MLP neurons of a small language model. Each row is named by its layer, matrix (gate and up: input weights) and neuron, and shows model dimensions 80-271. Each number is 128 + 24 x the weight over its row's rms, rounded and kept within 0 to 255. Numbers have three digits each. A neuron's up and down rows have the sign that makes its largest values positive.
After each neuron's rows, "fires after" lists the tokens most often just before its 100 highest values on Wikipedia text that the model never trained on.

L2.gate11:124093127124115173136135147163111116106162131093112120118161157114161134125131121092142144124175133109144116128143106109124103084118159128117135111140107107139148150133082205161132117055149113148126118138102152144122124137125098129154083158109104129108127110163141083104125142144116136142119118149157142182142096096132114146149103105125129103089114138143131107124140149124175109102097099087181090193107093172114162124150134154069119137115154104159101129151134126123115109166145133163166160111131116152177101155116178139144091136133090083110122109135145133134146135117109175083
L2.up11:111123150096165080142127107135125111135125107139108126178145136124160121157141119099127085136127123102165137116172095116135110117148071138085109097130140123092135088095105153178100129112084118155157113131139134126123145131121133129120108136140084114140073117144121128108124116127042143106122133157135135115125093142147080149134160111136156126133135103149134108129150114155151134080117098082162168100138150122133157125129146147111179117156132143101135153098110155106127165123120124136156085112105120145157062108165119111153139108138109128089116082130068119134125148143117148134
fires after: "8", "5", "0", " ", "4", "-"

L7.gate937:098105161127106136158138125126113100133149132139145178126097082103094139139120135142158124145174135093143107121137110145139128132143122099123167123098097084135116111119130140145134111119081119118106138115117103133157127124136132160129141101127111119117128082104112108069117140140141117101146113092121123092104172095149112188119155127108143163109092110121125152120140137130095129129136089143122146101133124071138108136136178122136138144126152105150142127123088173144150123175151136109112155146108132133109127089144108115108131104089123107132142092133140144120144129131132170132
L7.up937:123106132132140159157160161127129112136093105133128075133100112104117150147187104139170143152097152144142134117121145158138160177137112104116150129107107122127113118138122112135150114105112172130135083146159137152096119120082099143092116096149112156128126150124139129103143120148145100172160109146102106144155136151106137115114097103077164147184092112104126162096108163109152161139110133154103131080089138139133182132130129062098140104109140157146149081110150132114113120092137131125173184126123079145127129117153126100102167121126155161115152136150123151112117147147127107095
fires after: "9", "0", "2"

L8.gate476:144134151150138119130117114149136101111142151122114130123151159102096120117073083167138097129142129093118108119142108146123140170087126172145071180123174101143110192115104131108120161098131148139128075126116119147130150122125105137197108130124087125112098114155111146112114121148084131082151121142142150126139129088144169119135132118094125165146124101133176141112139124087121098117118130121121099136129082167137132144157141146128124175105155089140158094134091113149117131148129096211116165127138097147111081144150151148096068108134090118150156133098133141115155129106108149090
L8.up476:103115089121108144133138103086139115100157121177150142123129097144136124128074140136161100105127118080134135123156128125153104116149127157109154121136158101152128102115130125136108126128131106131131126148121122140121108165111074146139152135133076156096094099117140144141090110190144145089132150121126128155139152126137137098152180151119129083127112119159153124118131198133100130148133125107150138120179124103119106132138145093177159115127115142153145122101139125106105088112161128172114126142143154110091117110113103133142100113108086126124098133164135119119121111108104160100
fires after: "9", "0", " "

L6.gate884:148104135097138163136112118145108126103155174101160103107106161196155102168127170174166122175160096083129122117141167147129149131130132154135138146131122122123121100111103132098144086130088139144149110189120087110137108111146117132145102154138112175098112114140113131080108118129134176147138139147119084092145137145138132113138121168135104165100203100145124122129146110125137133111167094125130122128128125112127143156112108171141124114151112077129130092071121170139142118159145117131094152125157137119113143173130120108164129088131070161138160159184108125155145146157176095124
L6.up884:126169103124105122151096141158114140130126139074153145141118135105114123120096155127126123123133133099106151175081113095131142137141171093127122124135094139091144129155087140089137086185143125145130132103113164113077122089132107111162153123126080150107119098115066120119142157130151138096132166147151112117124100095108128125122149100141153116113084079103086120136120117087105123136071138125126143079147164122148102120119098132153164155129118104126133175162119123107131154159151109133113138167163153158124067122119138099129102166111171143106122148145091141156125175124098158149
fires after: " ", " ("

L13.gate151:144134147147096129136139149107121120148150142082160126119163123133161140152109106140115137103162128106122155146172099116112127111142163127082168147150136152144154098125109138121125112085104125106161138124097133106172175164128114142112145141106159136129188117139136129137124079099126154064154145129143096173137113141118132137119103115102122116133134150144115130098092131098163114102135112140155103103148131159171148118117106110085117121160160100158128143130176127136101130142124126150118145137097081155117108119104152117150117129091098135095163123095125121108163128125065145105
L13.up151:057095157111121115139133131130101124078142106154131082139150128165127103102140125101125144159076132156180132121121184138121134132134145128153135083116132142155132150162119164117152113073125101135118114095129161118168137153140119143144103158126145087128134108146140147140091104168120118109138150111091128109142150143117086142135130114133130164135078094134136128152092111102108131119157150105128123138143154136168111123159182143152130175149128143139137107143133141135148100120115152140138136132124149059105117131186187151141063138165152104164108121125151124139099143149158145164
fires after: "==", "-", "2", "1", "3", " "

L2.gate278:134129120123141133159117113151138136098096132108119146106163154149136156101106112156119149141144127097115160114100123083134085066095120105141129129104124130117145145105105158161126132126121124128148154102123138145082129089111142126141097161106113171097147125127098169133172138162114169116131095115163138142096113089117139124181153117102134126121126101099144134101128155100187141142140147141139171124156135119115152140148149111110103136103089120126178181155097143109107142144160160104125100134136136148128120146147133154124154172105110121159152169094098130152162139149138151129
L2.up278:090139126169126129111115150143147145098132167098161128187128126157133171117103168119101112121135126115158143149119117119129078136116148139102180143083143100108146113124121113128137158099086098120083154138121112135122095127121102140116115085100145085176130133127129121120111084140113153141104123141123177141131132112145116107126164108119110091126129113105163108149140102147136101069125084152130132106180130119115110165148123197139120124087119117139086151137108149073118158127097153133125107120118127135156114111121137154137074130111136156135103149142169108146123185126187129141
fires after: " (", "9", " ", "–", "."

L12.gate692:135121151127142170136092087133136116072128140123115139147111136111124099134159117192171135123162161121108146129137112119114140156167136149096132163104140090095090116102127126150181090097110141116111092133134146152165166123094149120098098105118124129101132123137116095111106112143172101078154142101159129149140158101119098161149118065172177162110098134122147088158139150147141096138149143146112121096154123095151148106176164152112126109135097100142106160131131112100122090110100084152136131156145124124098119124150127127101137151134098120138144140122129138158167119145102132143
L12.up692:135172149181091133104116105096155171119121129075120140128133210132145100115128151181148124108119140100107140112127104127138133124171134191107115168095116128138140154087139101133096133125105175095177114129111127157105121164081089148117120136124097191138120171141111106134110129089138157153111124119124151118160104133109143122110128146124149105123096081080175103099105133146121184159099130095113108118088152129116151203118141125182165124146148105136114144110116138100132104141124165126147107127096115101119123129143131108145150130132144125118127098126094116159148108111138088096
fires after: ")", "9", "0", "),", "1"

L2.gate19:127097131150145191123133152123122161148104137148098119104126133103105200107114135134126115102223129102104098103093090111097134115121104108161128103106108123153102150083095114118148097138123162087117129173120136119134106159101131181146114140111188119135121108136145138138153131149116134102157138144111123154155116110153158108085103090090141189109136104168125146130144117123134146149145151110146119145135132109162122133149158119160111100133123112144103110113109134152095121110126102087119095140117144131127120142133117134113173112117117134126141126133160129124133135130122101076
L2.up19:126124139149152130150138132111089079139123101109157129133157137119113164120106142157101149118133149135094126142157141142120116092130131115106074152128117117095139115135107161159138102178125134196190102138151149095123161138148116122125136105164125137117109143139122142121160125157112103113133141146144127161097102100144180132144134089113160172215142098162104118157137154043148119143145097127112152075109088138135117139168149100168141114081121147204159130136130092102147137146155148144129075148114124134125123137140121142123113102085102184138157132091098135125147115153140123125
fires after: "|---|", "\n", "|", "---|---|---|---|", "|---|---|", " a"

L7.gate401:102058120087103120149113156169142159078147136168127146130151073150194090141133138123113118185132134097106130143131137119092142164151145113175113120119104128118111126128138114130134067116117117093110122169138149151130153155116161182139130146108091129089126075117108136121135068097119182143147148114122106125103164119099161133126143157147137133122120088149107115170123174141125123091133087129142119094118140162120125175110164111153130144131100099147146109155104135174144136115139120182134117150109120132115129128181108123112127134138095121136146165122116146117105143129131116136
L7.up401:093094109112133147153182146121100134133108140106131120122133116110108126169187116122146152144109106151161126123084131150152119157113086123138089157094114161103114144145142112115128111103111122145109150121118138145093132116122140159182154150099141165135089157115113135111119127118133139109110143153127104165168146175132143117136139122140137124147135116134159093138154125118118097116162142151137127143046159148097146102187080155140125155140172124108116130138113126116121134123197158137146137122127115125134121089152149127098173138136079135106134096083094097098132136149121126120
fires after: "0", "9"

L2.gate50:161102103148121135158120114124076132121094094127104112117129153186141132093178151156087124145154153130092116129156156150118134116086122115148145125111106151110169140121114135116091145121132153136169111144113104136139141131089119136112136127139154167090171108163144152131160137122122165156149147145126083126138160129143156130109157168156101124170138090106105124168134126144129110151113101153136130131087089161103148132113165101166078133168102127131136139152164135141121110117120158171116154154179108118123121120135181102095125073131072096111149114159160111110128093119131110125
L2.up50:159158144102136137138130130122143065149145169121127120141102152101133146137141133131131138120118098113124125160106149140089147150148110135095120101095116120108134073113111153081115088091120096146076135129131149136144149076158123111082110151099126095169142099118101146104141133119124134143096107147187134118135132118086112082150145115172140150116104167097140121111146121153138127136140151141124156103120130123130142117111168108178148152117091132131067141119094090133123127132156110131156177138118191141136162131124142132103119141079136146120171131112159137117131081102144171088
fires after: " (", " ", "3", "5"

L7.gate562:120101128132146151130125121129149133120137125125073104114153139124154118153064156133155149131132157114101145127083132129106104118109137153161123143151116129111180111106120133088152140114108127113141152119134143096125150133143136104126124079090097126096076132123142110112120117168125134116111148115103085127101171112159094131169103142153155126131134110107112156132118123094127113114141127132146142125114105117176139092132150162145136136103079124108166107119119124114136110148118145142145070184133182087121116129161093116121145116080089100154155152114103098136164159171169089139
L7.up562:148109133153113107164140084108110118108133126137137144168160112120138099137095140112153116112124144106145143086114143140164090163136125147152122122095130112126134114109153171155163098173145103151127091128139116128150180118131123150162126141124151103134125159148150149132103134111122127132122125110155122091133121082165131142099171114142119145102075115128107121150130180143126091119153085116106115125130098169142149107167121140151132101126131099112145138134135146151126146103202139114140103121098160145098130058101116126087168133132160153142116129103130123109172119146155138135
fires after: "9", "6", "0", "4", "7", "8"

L2.gate876:129119154160132136108097137113118098127122126137106157102146099146173146137094090130141137149148190086116122141148109146109095132109155112130136164126115093142106123116085187133135135165096138092156078085134110101145146071123112112110138135145109125092139123161120144139136131119136189113171095149101087162127160148133154076147120119116101120137125130134125145113124124148143120125120103112130113121078152127134136158150102153115125128133099140126134150119121095095094106139151143173113154133099129151123130093121161098112089113103088125175153153132124114094116122084081161124
L2.up876:157119155092129107152155145136100118097101117104120089146094115105115123117168124170123133134128134156153073142142174099110108139128130087117169144110126145116141089123141094117128153115159153136134096112092121157167149132122120132096135093149108086115109132125164119159104102092165114100111143109104077109126108122145136100111112125122126094106087163115129117106179092103130123122135159091099111130120119101105178152094080133129142118156122150113111127127111150115142128111158125147130185125085124128121129100134184126141119107131065149129091121094164104106088061113117147123
fires after: "4", "3", "1", "5", "2", "7"

L7.gate518:125148102126148125164149120129116102131117109145111131104175116204152126135124102095121156183153160080143135164125149151128123137119146109154159107143097123099147118084101099137143107108087110105150097162121144121109133109104113129142115131094157156112158109120107140165134136138125166124120139167126135125119150071091141138146108138168179115151136087156112160132117157110164120131116166141129134106127140162132116104123072107154125123145117116124123156136137098136107148127141189135103151168140129124105125133117131114118125126094067123110119171155092148157118139174168155119
L7.up518:127127134097099132158117117094132108187141090125106133111099104094154153104138111181102145091086093107103126127125149144116155148107110152141147151128153092140114141124114120155119103108157114174118118148136158124102144129099134136166105156145115122074109152129136118140112132129134106085125129155139132119092131080126097107113098155147129107129100149134123096150130126117068118128132127200111146114149105114157110109103139104148142181153082155088137104125112135108136095155143151134152136115066104123117150093126167128134147071115112118103131126129109151081138117146087161100
fires after: " ", "\n", " (", "(", "L"

L7.gate78:129146118118156126139098130114162158135167118130140172113135155133182155154133124130111146158119143110105118162102125131126103093124141147133128151083110115094126126117085176115141098141118129137126163141135122137124177137122110152122092191097119116153119134146088112151166079149121145104157142134104138147131142123116140127141128117113205093152065134123091129128107123109111065156134149081103118092083136099134124139137115138110078141070131143135147134102134106137079136121142156134114101156142091110117143116119070140096082142124139143121120109148138188134110120046115161141
L7.up78:132125139128160104109137106148125088103106113161126089100110147128161138126150137104121068090127131105137084117169131102111150147111087163124114149168107138129130139082149126173115149171135072132089139115120160130090133124165107091123108108118135148086142122108130122149121128128118121127111126141086142115136133116121154115146132095146136126105128183126139102155115104142108171121120117088101135126177134132129136143097161151112113125153151130143097113069124168145141116122095146138113143149118132138171092142069150108122116133130149100148121167157197123118142128108112153137
fires after: " ", " first", " |", " —"

L8.gate115:146110096135101154128128101122121128136154188150107130131116147119141146123146075145125099139141101106121119126070088116104137172123138116189113127106142098097155118138136160113135106113142102131122103143132134155137132120099139151148139123120149123151079088157073123069142128095119154117132135117142148157131139122126109116110136073196124126126097077124118137130148108094125112137137084127063137113159097143092095149097126121132143162128148106123164173135067084132123119158163128138106141154170141166101105091116104090085103102118168126162178201149119131119158157134133134089
L8.up115:102119133086077162083124139115159122117118124124139103163160159131125141099165132100129148121099114159116142133149103091112079126110118115160128120135131106129142108169135136109138136106201088130088121166130062120142151133169134140130136129106133116149093122130099097142097108098148139100163079136111116133125118130141143122062117114109147126096137111109089143146159094127173116136191108093118115112131125116087147124138156149140101087106139141130111123119112116177156152146135147147178170119159116121130128141073191145112156129080170124142131097111096124150139116130153154156
fires after: ".", "-", " ", "0", " $", "–"

L7.gate892:136157100140138099107097149163148099148119117132100164109128141126163116130081095112075140119154123129125119151125070115119091109113132138098151121129187126108089147114110103129096110148134167145119203126148101154096139147088152146107106115131166145184148109170085104102125143145107136153179116112144126085119092145110142135146124113141128137165122153099103163124091145133164085160146142145108157123102138141134118139103084136141129140136106143126117172097144119129088105132127153082119125156141131157093148104115147155148113132132163129138167125105093103096135121126102131135
L7.up892:122139127074112149102169134122111115120164099087124134129106122119102121131110113117118142134132158123105175107148135116125126110132105167119119157098119123140171142132099150150133125128165134155130110120104134147185152160141106105105133163145118131144141126158143119125151103143114173110115106086124146104140172144122129119126175139108139137144148082138116148132167131134133101102155123153118109146167143156106121172139129119113084136134103099110120166115135140115099111147113114113130151110135070144166119118074118136150105121164121123138124091099082109119135098107107122159
fires after: "0", ",", "2", " $", "1", "3"

L12.gate336:130137126119121107150105147137160137149121107136122093113139140144180122133105073121114113184123197118120148144111125132119144132134190130134135125101149080099086132105118157135126075119096149100137130102114069160165145139118129147135165132135139111149131114108120116138129105184141176140148166127096132182158144128136100148141146136122185121148108121158122137136132163097116116132077066093120120114143093115110101097129136114131133112152146169135126119165117130138110119123131130149127155158133120168134139132132146060105074140128136093176129148132156151132148148129123136098
L12.up336:126126109173151179156127140108113113129133137112147123163158128140139139148157058091168146156156128139145164100115135169177122111096130093106153112102114098118144115094121074154163130102122124075124152115139147127129119092142132117153137119099140169139165145103099142130126150126118125131162138141115092166130111136136137139127131121153145125164101129123093181095132116159152117138099139129125142137133169125125138148145079118164136105144129118146141128138136136163125153084148132104144116139064138143121082123162128137100150135100141156133136097134112138104122106144098122174
fires after: " ", "1", "|", ",", "2"

L7.gate912:143129148104170098146133159123157109108172130162093147143138112114172152148103122129119129155145122104135117113167106137142160114122097164106132119144141105118112133115105145130125127169101125153096172097130143105116106106128121123109114122101140123145145131138119078156129138114106092095150150128108106146115124169094113194132120095142150118140119088129109126138154112142148077146106124122119130105137135106114081140075089126100114132072132159096111161123105132173118136154158151087128082167101141119117112108134112127129099092138127124090148136159128166116105175111156179140
L7.up912:165139102125166131144105157136108121113132094111113151128126133145132163156091153146131143124152149131130123115128138138117137104130159150144113116093102138127106127122170136144122156158146138149097156136087158143091103165104138140140133133155138134097109121140087115118184146125123115147094143121117104126153174118142138099097168145145137110133149129132088140144157090144149131154104137154126130138153112105128151125090164059106099134126101129131106121096106138136147158160175125112137099131112086127096172099108119143121144140175106131118150142153127133119087125107178153123
fires after: " |", "0", " —", " ", "1"

L8.gate79:153106112104146130094107140128085110131165121159095129134136081164183146125096108137141123136134134135123139125166095143117117143163122129139139135149155100134102106102151117148097118103130113135136128118099089134125134110086152137156131145119133109153103123168108080080144141129144124125182151142112119167152140159134132122140152135161155182114124163127118095184138125170098102150107104154151124124147126097109108163138154097136123122147150126110134129137109125159098087182116115122149118143112154146129142149155140093138075145167106095144136109153188120091139147134106147129
L8.up79:102106118115145131109135114109113071106151120105110158099098090132141121161155104142128158140154158100115108148145122153123133139078125134145155189099093152108094100132116124119126117112150120139061147134101112121111128108124136130096134127140131115078121120110146107137111082150128117079122163134093109121058123125128109117147089158104115140116164149122057142135110133116141164146109164097163134106106136139133135133128136147072109157151161097102121107128125100138098154145165108153119043145119118111128161120144098104108132123147164120120157117136154091154135102100132127147
fires after: "0", "1", "2", "5", "9", "8"

L7.gate959:140074091128131140167096113103135107110158119154128092135121128133119125137083131141145128128146158145128120131127113142102137126141118156137145162180148140100158061079108156121127136135140134127152136120132152102112148090159154100136163112137104126162133159137140106098090100099117138120146144126152102140113123134116126153149129096148114143138154105102149163131127112079137120157148130120131106116110094140145071150125174166152130118105130100129167128171070135105103125120125124171121102153161124119132121109148120125116110090063135151146196142101145130110152143145109079084
L7.up959:102119119127114125177149122121147111134131092137116115129129178124111137126121113075156119159097135122125140105115153113140112156181152155108148148133117141136121206126096127156138147142128176150139104127120169155130191106158159144121124138125114130127104136094110162135100163078123112087133130185139121175090104110153103157145131114136174135117113120118191112128151115126132161160155141084142107150115086139135145074153091145151146050108159135150160109124119162140096086108139136129133109122143100093099141114100113143131163156124075147122123135097121105122153076101124159134
fires after: "2", "8", "6", "5", "7", "3"

L15.gate332:146106145120114106152082129150134083130137113120141153149105136152114110132129113102134099176119107112129174166111113090181077153159134144101142130092107199126144098172142142092147169113167102136146148124123121156123148154154127125124097124103129149133107142132114114110138152136164130103138107118133126125110131121135075099142071087133152138167134107117109108145148098094148122123114130104151153121118123135100089077098127107130104066099167156152126129119095126090108054128115129104135139155111130123138090138101148106135152153103122129108179136156176085150129138126112114105
L15.up332:127096110097132129087147138085151144119132156124114095116121130130157144115116113127104184135121129116150106131101087109098177077140120150109148120175126078127108115140117121147121081139113120134145131171086142128120117080136093127126128110161143141132114165150136136128148152128107126090115129121154151119141099132130154134156112112155122119135108129138135110125155108160078116113097182091083098129119138151125078166130080141134096125134151112142144084142140107121185129175085161111087090136110164124088095096083123150124100134107171148147146143139144125191151094142115117136
fires after: "–", " ", "1", "2"

L13.gate1012:126145161143104096148065143146154122133142145154094115156088119142131131114116146171166133170128135101113114111119146100110150148109168161119169100116129150112133119094152159157082138115099102144133146156118119109148132124086145121156096141119131112130148143104145122121133156126146168119130147091099136144084118108125121142074127108161149079092152137136134098092118133140146120149089127078129135118117117122106125093108150196092122157093107122114157175163115124106150099168123128134107117143150137112131114122101095109116105125105121087130146141164165084118174106067156091082
L13.up1012:116121094092156114100126110121141160177153131125135127086157137123172145096137162114123140115130125108154102146117093086108131099135114061129169121155130103125132111082096121149125100133130114118132140119115143114123140136129105110183139088114154122110121098150135122140086097139114132085102133131127130167146139157130144144134126135130169073101124102103150139134128125158109096114115156093097150123146157122116155136115121110173120148121087086132136134115150176131138176122134153117107107148101155162103142065103127101161141131111120129167128119107147125119101120098138152119
fires after: " |", "–", "4", "3", "1", "%"

L7.gate522:114105110135171154184112089148094155078168121133118150129157194145116130145122134140152140136142113114152118148090131153094117148136140142143166142067090128073162127140135150127117124118096093113181099141094120113151189099110151126142094146121125160125136146153094121126142105154131117114106130134125091160105141117142178127118132085151144158150110111103155103109118108081153111160117110114127163128099146157126152141133160122149136096108102129161136154126091128112082080124129163143107112165106122147080112108136108148103142115082080135129154132144139138158136120137149093112
L7.up522:129143136097148164113102134129097127102135167114152109091110146092190179112159169138145123140139084136134095137096146131098151174115113103086120107132123140146112092142116138147144125148083132143123114150148089150114121106126142131116171118131148129107141127138118141147136120116125111074134096119154133133119128130117115158147143101170134127120139103127117100103142130109162158115108085145120139094124165110137160133097146097164133127115118140087114083147159104133081136134124124140144143145100154092144160122133113141103196121127140136143151166154100168115114111077121142117
fires after: " ", " (", " \""

L7.gate511:114132127125135097145086114097129118096105126118091131128144133134151152136120090161144185161154128090121143144117086129080100122082090150133164123118108142094092135130091176102125113130094124117133171135136148102112167110095095122143119095125105147144104132121132141088140146132125141081144131143144101113124108106115137153137146118093148123127109119138126166085105137129120118146120078144122129105157146150119122146136138131171112161138116105133126148139118130097096130120126112172096146185102083166154123146146120107097135120103118152099177131142132125131118142103165169134
L7.up511:107136107111192126097103132119115169121136143147129177133107158109135136139165145137098146107142144116138094141106117108114131128143120110110146098088113076118117111085096107131144123120123105112097126130128141118109165131125118128180104123116147077138126138107156124157126072116126140163132122090127120125137124112116175105128107102144129110092124116093140130132125128098144128090155173113157142125147162123129156161115107105138143110125079170146080184075107140168135119132127146110127117120117154103140126133143125105099154133128143126085117123091162132137095101129099125127
fires after: " |", "|", "1"

L13.gate11:168126129136142116173114192101148159144138112107113114110099187087209097149109085108123145139082095108112124159129143105144156136146168149156106176140116104086088130142124167118101105124136128119135134136172134149111152110173186093117119143124111118116097141142101113110145157140099121132166123108128106119160145128085103136143103132129152136141125131128123152135115161128148095144149158132099155126120143158084081159086120143141135099093123164111155147157127082173114124141126158135117127153158150121106143112112149122150124078127147104125137135129084121155110148116162159141
L13.up11:120099176119142128138165183146142161166162095079099144115102133156108092142127126165155156130112110144163142108134152142120156130136148151133166144135117152077120077146113127151146144086155124113110152165118170142152140143103127128119093126119150162119105135101155163151118158175149129161112155106137115135121165085109154176143123161144127119158122150146121124109115113125152118107112143119140173134144165127161158156074140149146172135140118118105077168092174157102187122142146112102145113121122148112132149104148142128134120112122113094116121144138093117161130154122182120131
fires after: "1", " (", "0", "2", " m", "M"

L8.gate386:146067123130138123150104162148106163092137171118103146122201086177149167176078122124135098156197190090120122175154115122070126140164179169112115143126145127122125134135132146127121129112104112135157112137123120113138173158103164126146144115098136115115129144160130107100069086105112125051094133110114133123105138116117134143144148142166153150124159117139153139135162164130123114122157112117132130113174136116146098112146094171140119132133164163135129150146080138117141107130130123152153124170101127119133122136154147142120109108083098146172172140108115125109176169130155107152
L8.up386:128095134134123178176118084105103140155141130141083128127086152098138109152149126069174147147072163103080117136132166074148131141128134122087155163136144106139155145104167146144116093142113162129154117118122092109134145124077152121180153146085150140153111125137121119120152139147126169123113136148140147126134143121095124077109142099143139101157132130107123128118103134125121130123110136131150132115136131124149159116138122104108093157092155154102135092121158150130139173116123152139146162141131094102156103103147097101152174141121118152115138112109126189147095139135097187165
fires after: " ", "9", "1", " Buch"

L6.gate585:128143117158167131155123148115109108123133113155126135097143118148155140142122105161162144118119159109141125159120116141113130151134133183147093124142110133057146105108129129114127092113133136134151147160121141084156155122123154144172124139092116140082126141113080109076124107155112163143167188144140102139110134136122136137135144117151179185138152109126131154117143138044124125161125157148120145061140128143148116116144142119103137120111137123085142125120096141115094139148160136154146104169135116112117121165143142057111123097078114136109146119114132087137144113108156138111
L6.up585:085123104167109112113135090097168121115110142114163159158156100168109139145140123085116122148114099092118126120144135101130136156119082113117152105134162128110167091135123112143139110139078120097154088197128131112145137102155134153086120143124136156121140116121091135159076127132147158126142093138123162148130159137126131102120112117121112174124095135137121197104103108097083117174126102127155125119169160162163175125116125100142129113115133114146116160081122159084111112111119112082177115134094097140097111112138122137131158113116125144102130122130147142134137117121140137125
fires after: "0", " (", "9", " \"", "-"

L2.gate824:174098124152143140115105132132128099113134116150099124126133086107131108125126105154169097151113126128112129133170123151154163084119120149131128146130091065178130152125151126104154168103158103137164148102128155120117144140098140141143128126136117118141111132180133097098120084132137134118150070115100112159141153140194126156148113109111156102147151133156120152146158153097152133125121089141192068153166109142083137135134150125102094082142087118130130095107145173156090102155146111171175112108130117146130132141115153126132158135149105127138110150192122098121125113143087116065
L2.up824:133065143144133139104125096124151139167142081127116089159195166169159091141138111110090104149137103121133110135135140150118143115140147138135093178153114133125174116106133150141126105121149093126169082144122136138161144112120083126153111127140156125111137107135108142152144121161109120130131101148142127146099121095109126165135114124144145121177137146137115096128130104116093113129121111116144081153129116100178099188150089187129140142114132121111122134119097114143124119140125171114116122109113125132072114185099127146129081099111109101141133175156107155110139099106130131096
fires after: " ", "9", "8", "2", "7", "3"

L7.gate628:145137134103103099119119120094176102110206141165096120115183110155139109149125135109136120184145144132150106158081127131119116064149141140086173101148130177156113128095141149088065132085149106098117198135124076108095126137148123163130116136102138104087114123130133116092137138135136166134162149078127135129125122160097109142142131150110157110125110149125091119123131098124125079171102121095156158137126140111130110143155098108117089119097138164109166133127091110098172106134128095144121099147128129095144134173107133118131119121121154093132144132106128110120116123090109115148
L7.up628:114123122132128129112103128102137098090114159114150115119138131107136196160157148139115136140130144119149122149112109135138095145122131101096153105066128129123141152128097098152137130107178151136108135141129172121100137076114124111111124175096134094140168120145110088135137120159128107081099091147103127124122130154144122191116129157167137105154175113109143134159126143114144123129189146089117149121114133168145149095118096134156091127102180122125135160117147142120160095155121125124191099138113141155143140084147111071137142153125130133153118072132131116143125134139169120169
fires after: "1", "0", "2", "–", " Li", "3"

L6.gate7:112131109126131142117124111169094140124093153115097127154109151124140107151094135105188142095099140100114142102154121179148172105106117096156143157134142080105133117151143185120182082148093088102104136118151143119125168117142148130120125096145114167164105101130153126105137146125157112099077154149104139130120150106091145117145164129144145137125115066139092162133117153092100158115105097108166152142144125122106120159140159132116104130101156094145138078121105129140125157095190145141122122148144133160130142092125133137128099096085124147083134162166145115117154133141135133114
L6.up7:097092134140098109136127154149111121151150133137121126125148158136161151224105104130115145165137107148129127125085092162138151165169096109119124071113164125126140102132124154127130105130110141148089109132126095163105127144116092135141136159111124132107143129144132134128113126157101134107184114126143144150095112173093166120107138063128166136105147172133138122138129167141129130141129103137119157118122142090171138137151128112110095151140137096102133129122123124155066112138120082083136162145062168148093141053129120126114103106097160135178135126115117135163131150104121126119
fires after: "9", "0"

L2.gate161:132120090139109155149125112125111159109114152147131162122167161142090115152140108153108174153158137132096142119120122112097112071144139129141127134110104105090149128118120164133122119101147131084165145125155107170077114110103164151152129113110122167128129130142075156142147152152123158141116135180123098126107105126116115137125133093154177118101092107106152142150148136085143167140126145145100152112136105145110101128153150100147122152137134122172141109197096132099174155097134127105111154177168117139101181124175163119079119111097129123119173136108128130158134129157147143127
L2.up161:139147089123123157105121141152149116160097100113120127124124143164104153152117113081113149154099161107115142117173122050135137091112099143122137186109135069108116128147126107169127104141117110157106120137110123109132137087146177081124089139141128140124106144105091127137132143120112151076121124120176164140124119100144147143121135104140120128109160128108102133140148116122154154071123145102132129161148160118114131112136121146140154130111118149149112116106146101074134133142163146143176121132131089167158133155176148159137099138144117149167135111077050163150167149156147090173
fires after: " ", " (", "^{"

L7.gate962:154047081130108092168146120123095159168118137126145138102135125159143116185109137142143102171131161092151092126093121132121103125133152140144161142130099127159156156102146180118120087129053131106122153130135143122125145124109091137178109099147103153134159105152117106099071136138089148156125156110116129113138151153144128118122156114115136151135132093092132153120149159121100081113158121105133119096087113119138110147128102153110136138065108140146117174134133101102133091156125130156143137171105132130066119079110108101140105113129097124117155117071123104111167111112130162112
L7.up962:120137119129110109138128109115143137133109173153071075116132107165121087129113105114130124103103121157127141156100119069140154147148142097098119095150122141133072150141082089136141134143104103122079116124158085145161124203123135138151124164130137122172093110096090140122152168111127121142144110130165172120173114178122077139135124119134126172138084153133121140149145113113118109195137061136132154107158147113097143118110149136132131161119143144102146124114148120109120075147115088119137121139083135153094138141110149109136124134110129113149103125128109106085159144112120118157
fires after: "0", "9"